Weights of a small transformer language model: normalized queries and keys.
MLP neurons of a small language model. Each row is named by its layer, matrix (gate and up: input weights; down: output weights) and neuron, and shows model dimensions 48-175. Each number is 500 + 40 x the weight over its row's rms, rounded and kept within 0 to 999. Numbers have three digits each. A neuron's up and down rows have the sign that makes its largest values positive.
Before each neuron's rows, "fires after" lists the tokens most often just before its 100 highest values on Wikipedia text that the model never trained on. A number after a token or word is its count.

fires after: "|" 32, "\n" 17, " 4" 5, " 5" 4, " |" 4, " m" 4
L8.gate185:561561486496422498529452517498536485461500512496534514541528553481517507482507555534540517531533432489541492445558562514513548492494514520463388483496429527534474554484563458509528466485449516546437555496477588509585502544487516447477532509493469453468473504531478515486447570587435569507524449344546554438524538522428502469480457478518521468457523484451523465521484464557456502425457
L8.up185:387508541509486497592481523485487553498474470491528514527515499445459449512485522512555489447509538484496533438442474431537520530431532529491463512506517455583455516523498536495510477541462512545497531511522576478539459491473542486517513451530483515493439429484482531545502543512561489528496508431543571474476507443514500511493503413495500564485510421542510532465468509517469500431498
L8.down185:537527496458516467522509480487511543485480489495595565509564471494512474519561534518449453480518460474440436463487436461428535526455398539468584485539503498503545491543455536534551469467484517451531478481492498440531517545487489478491455385504522559481434522522462515423484476527473409458541479503486538495487506594498463522519440471462499506537466536510460492482475521519579472435480

fires after: "=" 27, "\n" 24, "|" 8, " |" 8, "-" 7
L8.gate61:449567474444539492501502437454468489443523451439477477463543474467484457472480516479534472535492505462468466530531512497527485474530510487435484483497477486505479457484457464539498520471444495454535515484475447546492531413554493432566564537491528445448504535496480570473404519544504633546498498506561529460531492485521554502451489526491552508441470533470528542496513424528465500428436
L8.up61:472511536496577437507463526527575470509493589553495491530542496473514512496476481485496484458400509480513442455580488506503436532484494522453471488406449493447415489467474443505485516530445497466387564518448488562442560521484523527555494504512519511477486553443521495525509508445490416545540452518549480457580554587527492459581511506473584446439487544542515487546483527516552493456530
L8.down61:507488480463531535538497486454455501520468523521477493504554522567537533466545539488522470410492494537485540542549451474551506466464447463440492535548517483451458473528580506474471479471468441513502475461470532417530551501520440467462437465533488505470543443499524533492451522392385434494479529415503431524565474489489468547456474468460489532530488520512504503595524535514534494453544

fires after: "\n" 49, " to" 9, " for" 4
L6.gate116:415493538555547476496483548420465534492532507412454491521501461524513547513612511521491446577522526510527541529421521505576396480461448489547457481486458479517571476490565408561532420504415531511413448462384429491532545536473557499516531545487462531509458462509497458511519526491450522470537449462495503524556508591565501532559513506469464538434503472516563517500454529418519486511470
L6.up116:545433507468527492503564472525551562504527478539460452524546519500508462441461501556456504540481484477509537525500488547509517521467472479513499413529465529430476552501485449521514558525489501487502483488459378506532436506476477560496419531485482502487455484553541462469534469418515515496491534576525485436480515553479490526561456512468476508523456464491463428469534452442577534519541
L6.down116:510477490426486588481501454473490486571493565473519489477558494552501485391459464503427431486470469509499521485539458513562490485591477501519434521494491470511434477502493524519584500557475524463412542559519483515427519589503478469502585505530515523475559497516434501496521549487491446435517435550490455491534529471522554504536576470496508479484485574524449529476524450470450401501458

fires after: "\n" 43, "–" 6, " 2020" 5
L8.gate553:504543525434486493463449548502434532469504518572484451495551557372540525583570507556418517551425574605533548448443475543456475535486477483463484606442504498501514488550472516548493504502526580440556465496514499441539560508451447531540553496490485517508499429504481495549504537482512519457496515541477486504576449507529432556525496574489524494479518521483553529546505491470548516482440
L8.up553:510473440496480520463444552576469533461556522519518476478508490457540387570546510468429458469446597586515542518428507528491462441543501579528456507503468530491482541499530503496474466469560511494487514540522499480462501516437512520498468526486508566514517451509488493457485556445556518447488498527534546494523486504512487529552427451450469437459541509431509431539485480525566529523547
L8.down553:525498533527527511522478503572480512462450451493526544472463511587504481406520451460451423439528489512461496493515509475498531527451533478626498464491441524593447444481466487550544465496545512502493524435510441480523486520458425561572566472462563515431466462516506484479488468519442441539455489440537524526554466536464495496526499478534450576488483507499532495459464517500479436502469

fires after: "," 49, "=" 32, " IS" 4
L6.gate272:506507426542472457486545556495518541455539443520528440556462526494573424550514562552512442476555517416509498465503518452492519517417535577529576521501516511459545465489505514525490531458549540512549456535469484468518548451507496477542544502497552418468556457490432544509492545504454486434467469468461469580531487545539533476523528493530498514504567478466536509401510469502438522499493
L6.up272:459461552511499439489505526479487473509546427453507486534586503491521426519508431573435464527459529420464505442493520526483434540501542452509490444546448499479581523419508474576446515513567530468499472531529423501502496471458451435576491503500544525503531531485525455546526570492551432550490585489526542478509507551498617541500566472478486515490555438463497439516476468420466556480476
L6.down272:584445477492533559503482475514532581546569556551513486458491440525456532468491534534487558512500535501496489576459487468467517473450458485440569566495507498517523478518516534505542521476553489517574467491482521533442492529506504486487478534482514454469533525495496555554534486570476551477510486448585453495480490443496485502514511487486522395505477522455549452368502528566521557561525

fires after: "." 92
L4.gate574:483526501497490427464470472566497515438486437510491519486574509430534498479529413460491523486495525533468480489553472511513505431474480563488553484487464485521561456541476526438547497456518406614519599535448461458523475426488484484516424483548519508487505435575489494501534456438477592509473524494554563548598450497506533509556489494514494518558412468524459518464484475495463467557493
L4.up574:550461539554430517494460522457454477428436546509515495482530524455484476499482467483442504496475499575517454473546510487468526441494444535473514467502491479466468513529494480548544479414517495635544506565467491582557503449496516446515525463547558501497526480469510552554533528423523532527515498546529497542574468497481586527493565408487442454550502476502471481440480472465580420475510
L4.down574:514579458482468448472458450466457531496526515484448549529472490515515509438506456454451527567473541451535477507558456520485471515511541508531532498513472521532508455567514444506547469543491449446501449477520500548532472457514470481514467572499599462506478464465534493522478495544525536478581494559539493512507502502539506562599535415560516427559544479428482504440532483462522445535546

fires after: " the" 22, "–" 14, " in" 7, " In" 6, " January" 4
L8.gate508:570500492534486533492452545504441502433539426528448505503561520558507475444507481455505448457462464528500558568507509509566523481494512452400441484511468485502457500489504544498578485380454423527475501517476507551521462462484528435454464505499505462539508509552465468424572467414407478508550358477467474461527525505537504467511506445528515542480409513491494498456508510544590492548434
L8.up508:485522523580464474462475477535469457529480563534530491502475453519517454460475546465468502480472475458509435468499540523529517450533482571567523520445541541431522546504528480579442514485505435468509524441531565482526462527470516504469460477485423551502474486586533445397518514465447499543463463547523444501514459467534507593496555517568442523460460495484500540471520501471479536517498
L8.down508:492520515519420508551501499473523504473453530484461442531524487707442513523481528551506485519510482424494545504532548557484541527460471438541481428467468489529524430533474420447460457481490521534486397465459526516533441472515544552501511522490612402514484519470547473459494581521516489434503483455567486514526475508513468494520509495460500507484568473520509513519476535551489518514509

fires after: " U" 27, " Gl" 15, " " 10
L4.gate660:605476497481505419600537488495483467577508508485415500473439573458517499469576552469456493505457427532527529563453486493529487481557452428451470452502389546447475432449484574506404411483489516462495550599481534524497524538566554528543475529456498501517517485526526517474501449453492561458475453506532466422542448462450527517532506463428516428488487446470479470488463552459528482545475
L4.up660:437481475467510492482482510567440515442554503560462546557491489483503505524479538463533560504470476479550494466500547545544497483561451483504416531573512453510465497485512570533461538429547554465511488482487511595433542538553563507550418488424441484471482486602523482499490498482537520524485508484446469478533507420514494498436485523450570431459516509451454553475399464529489476488441
L4.down660:484521548552514505485471500460413544522499532378512397486534447440457489521509387535527471495474495463488483544542495448479551494581529521530461541453533518459566494532448498449504513490517466450567502504519505438522533454504513524528518523529485455411463519528440471514515505508484485423557470534523532442491448575526539451472497486580504534534451525503481469500521556515558508545493

fires after: " (" 34, "," 22, "." 18
L7.gate177:507508470526543465502437498530479462591453448512499507578479433430463513547513473451467506544425427571552445475395552530412497472527515536444552468533506464557512549497491527451487518517438506501544543446489554474460513506499437496534493520513509490519595501532478470455456504561548521493558527479555502558509501462530489473476424522502461502498588545503435513469461485575493571475562
L7.up177:490569524532416447498491519472552471508552556526500482402554542510541463489499491531540521577515417530521525483481499497502522516440515517497527506509544542533501536470594425457543426520484511569488494481490502499567490573525497475549519429497476527469585474535465455439482434557493475496486491501421491524501488522445476570560485505459520535408457504538490495579490545591532507474498
L7.down177:511511504503463445480497548518421500526451474487499468459463448527523533574470532464515503524503527582495588478529467562537477495562571526453503486493508502434436527460509555445461500550462438519465508474514472497557479548490489505486522474487569493476489555570605404507455508439489539451560468485477480527494437498485468481517447512377521491433487562498477491495438512470499534496503

fires after: " in" 15, "In" 13, " as" 8, " In" 6, " –" 5, " to" 5
L7.gate54:557505487505468493517533497479524514561413454533520463568587464456506470411467492509496499540520390474506557584483470520535504480478486471513420522538545473441560531488524496452488449496477509480463477543560536500516467473570536485523535566536517453476502504459568531489552555451519572522446532536472463431524491512558507479485470471518468497475445458519457486561524424549540497491472
L7.up54:467445539492443444483495463489563521530452459540520438465516497535562467521499530552508487540503611525528489458441498521564518463485587524514473437518465563485523484518488539511432447472459530500487483541558505531549510566523532518561500442466498569478518467493493454464513506499511546496504492461493469512491479445488445437599498451489551591513457509515532528471488439485463431508434
L7.down54:541488442461447506523462481450509510452502485566492493479493495535474470462457555470540501607498541477572507536522514490512492490512516569488540518489478512545487463455545488608527498594486497540455506499471507452498570540532470523537538511479514552529482403520522462467492525547487475519511481533512473501512534486434482444560506499549562450446505520493532480515591531415557527482526

fires after: "\n" 45, "ere" 6, "|" 5, " |" 5
L7.gate294:504489458543453476398455525475534491483530459483522493454530458549495542454544487511491471468481534489497476520558520496541522555527522563535525488492478568558486559557452460479482530517480497579495506501502621476448511511524416506468529454515550526476469436529482420459511529524484535470478491526482468508565573523518520461484499517465441542499549409583458476528489508477557521403539
L7.up294:440595533512515468483466463541487536529428451451517481482499574403477510575455508500477547479467495417453518519516515465524513495442494557510518521485466485465465553483470559476466437467602520539504494420500458521507550551497455488557531491470510493456467541528495596411475514443587490540504492469506556530570510562529453406526479539516512515496498558487481497481516514478446540536450
L7.down294:416442474550514484451582481516549441432516568504458530461498468480493571551528462504436507547507531493523506543527556514502486546566535512482492477458519495518591480543497457504507461492471438474538535443469509504509476460472506516500445508491512567551428448542504494427499483496518538452508506510478477505492527469518535512454492565456463474477545450441540423496441496497576502567499

fires after: " U" 21, " I" 10, " P" 6, " E" 5, " We" 5, " N" 4
L4.gate310:523426532463454486543600519502426441576488473487473494550489509496520478482431529487466514505443540479489525526444510480559505500516481519467559483473447523416560507454518494462444492499532547498486492503530478415454568479465448467500564544485514532488442497519550467532499490469508475511548550507507460531471484528503552500546495409472494528523479456515555500553517602512524479457542
L4.up310:479455500450508578518600541500483513526534542495452450524493523486501539494547537451546490525487539515586556485478478516499497557547498503449422428524571546529456483412535553472467507452473494497516544419485454428413508430502580496478448498520530439530546487435550458519501559457493570445563482413534477487442493440514497574540519458491523497523500495521520438459509513466509514456446
L4.down310:356596450457489535466508509437527548506435512530527512536511472500574546527423494494514420533488435520538472527470437487452477555517436534477535475526544520547474445579465505439445486498530508479441451496481557548534517522505489472539539511510509508464518474481476522523498554520477439462517498470534470449444460441459549399415552566485562466501485499433516550443514502489470474512549

fires after: "." 72, "=" 23
L8.gate606:507555410560489468550512544490456523520554462519467494507500528506503429460551468494566534507555504459480551498410587467475492456454553510499499498438471532532514493501507538456494489556483465490513504456487445420549450492608486428493497537516557448501449588564436572530508532496498562503506554487429447513480514485517499524515543577503476533478495478525519406509510476527440564471493
L8.up606:542530485526453489530478449504477496501496499494463500442503514519503393547466445492503516520455510469558479479605450493521499495448491470509514488518491604505475484497457509483598487508482520545508527435481444555471523495527521430499531469475531478492469519504510555524469415485535548527542445440443434419472446484483567534473505497478530527561502444561485533458512514525590443548468
L8.down606:508437564551452484516439423449456524467561560480575501535536481535507505460528521546462461524541538530503478476484459566532538513512506488509545522519556483500520554477550517547573522417516539468460461516529461509511450510497547539513445514530541482505521454546525523519491503504455483507513552488491447497533483439467482504483541503500511453437509502519526504469479547511483481466475

fires after: "-" 30, "|" 22, " In" 8, "In" 5, " el" 4
L6.gate229:527478590490529470528544557500517504526542488458479445439429511442460505459578544509548489469479543399513570527484545456494477505453481471449535555468510442526469558502556472525481541518538460495485482556477551490531534513494455527461579458487465527520482551464570589492500505478489508511577500482511530437505534510592517548484448496566543583494488494546441526448501426498507455507459
L6.up229:427501531503505486534439513501526515525454420482552462427504536510561507542511529485464526551508483438453419462437493426530537576490484544525495466462475464416454470514507514525444584458538504511453466572525433438460500545506496504563582552471504559460497518509524462545516477520490524539497452531523585524511550412534455569494509461506517529472523552495482504588463539448547470501524
L6.down229:522549419413559579475493457529511478509481414507513439492462437547487508560435503549503506426434488585496561413425418510464485555502456451513505510533490451513496482452487505536540529520490533504543480489545455553475470501461583467507438506519532552509548449570522514604506505467510514424504466477485459480448531518490502536486500438520485436422512480542464496519561522510491543560467

fires after: "\n" 59, "|" 22
L8.gate232:521518544526469440532490442527482461468530461505507490499467514444474540472574477508479472534529541518446543519483525514475474488521475503532549470479571478554491495459508511577543532532460515503504542517468473486462506571483469540509537528552549500524558510596523519436486520493463500530566556463521554543576528556485504476508573498560546498477451480493419511462500568533491470459465
L8.up232:468500528526486488456549436413444511496534483572449499479503468496447523551509504487487482448532528533490482443380533492457511529572513514525424469513484486496475462513550515571554494590498506534508495515583459471519509485486459542437536496482499507498496468465564509447508557518500489514537566404521576501524517545521464499496495490531513539492557549543478475505489479560495488537450
L8.down232:497594517471537472515536441508443496442546481479527573511491506533481463558523512538511537498455491467480505471464568465500534519541505489552528475522487533482513465469503459469444563466468451544504540527584539442530450513567444532515526523467538543439429440574523509545540444497536523587533563543402497504530520444415489544469490500485467484522567516461519516532519494649499476523589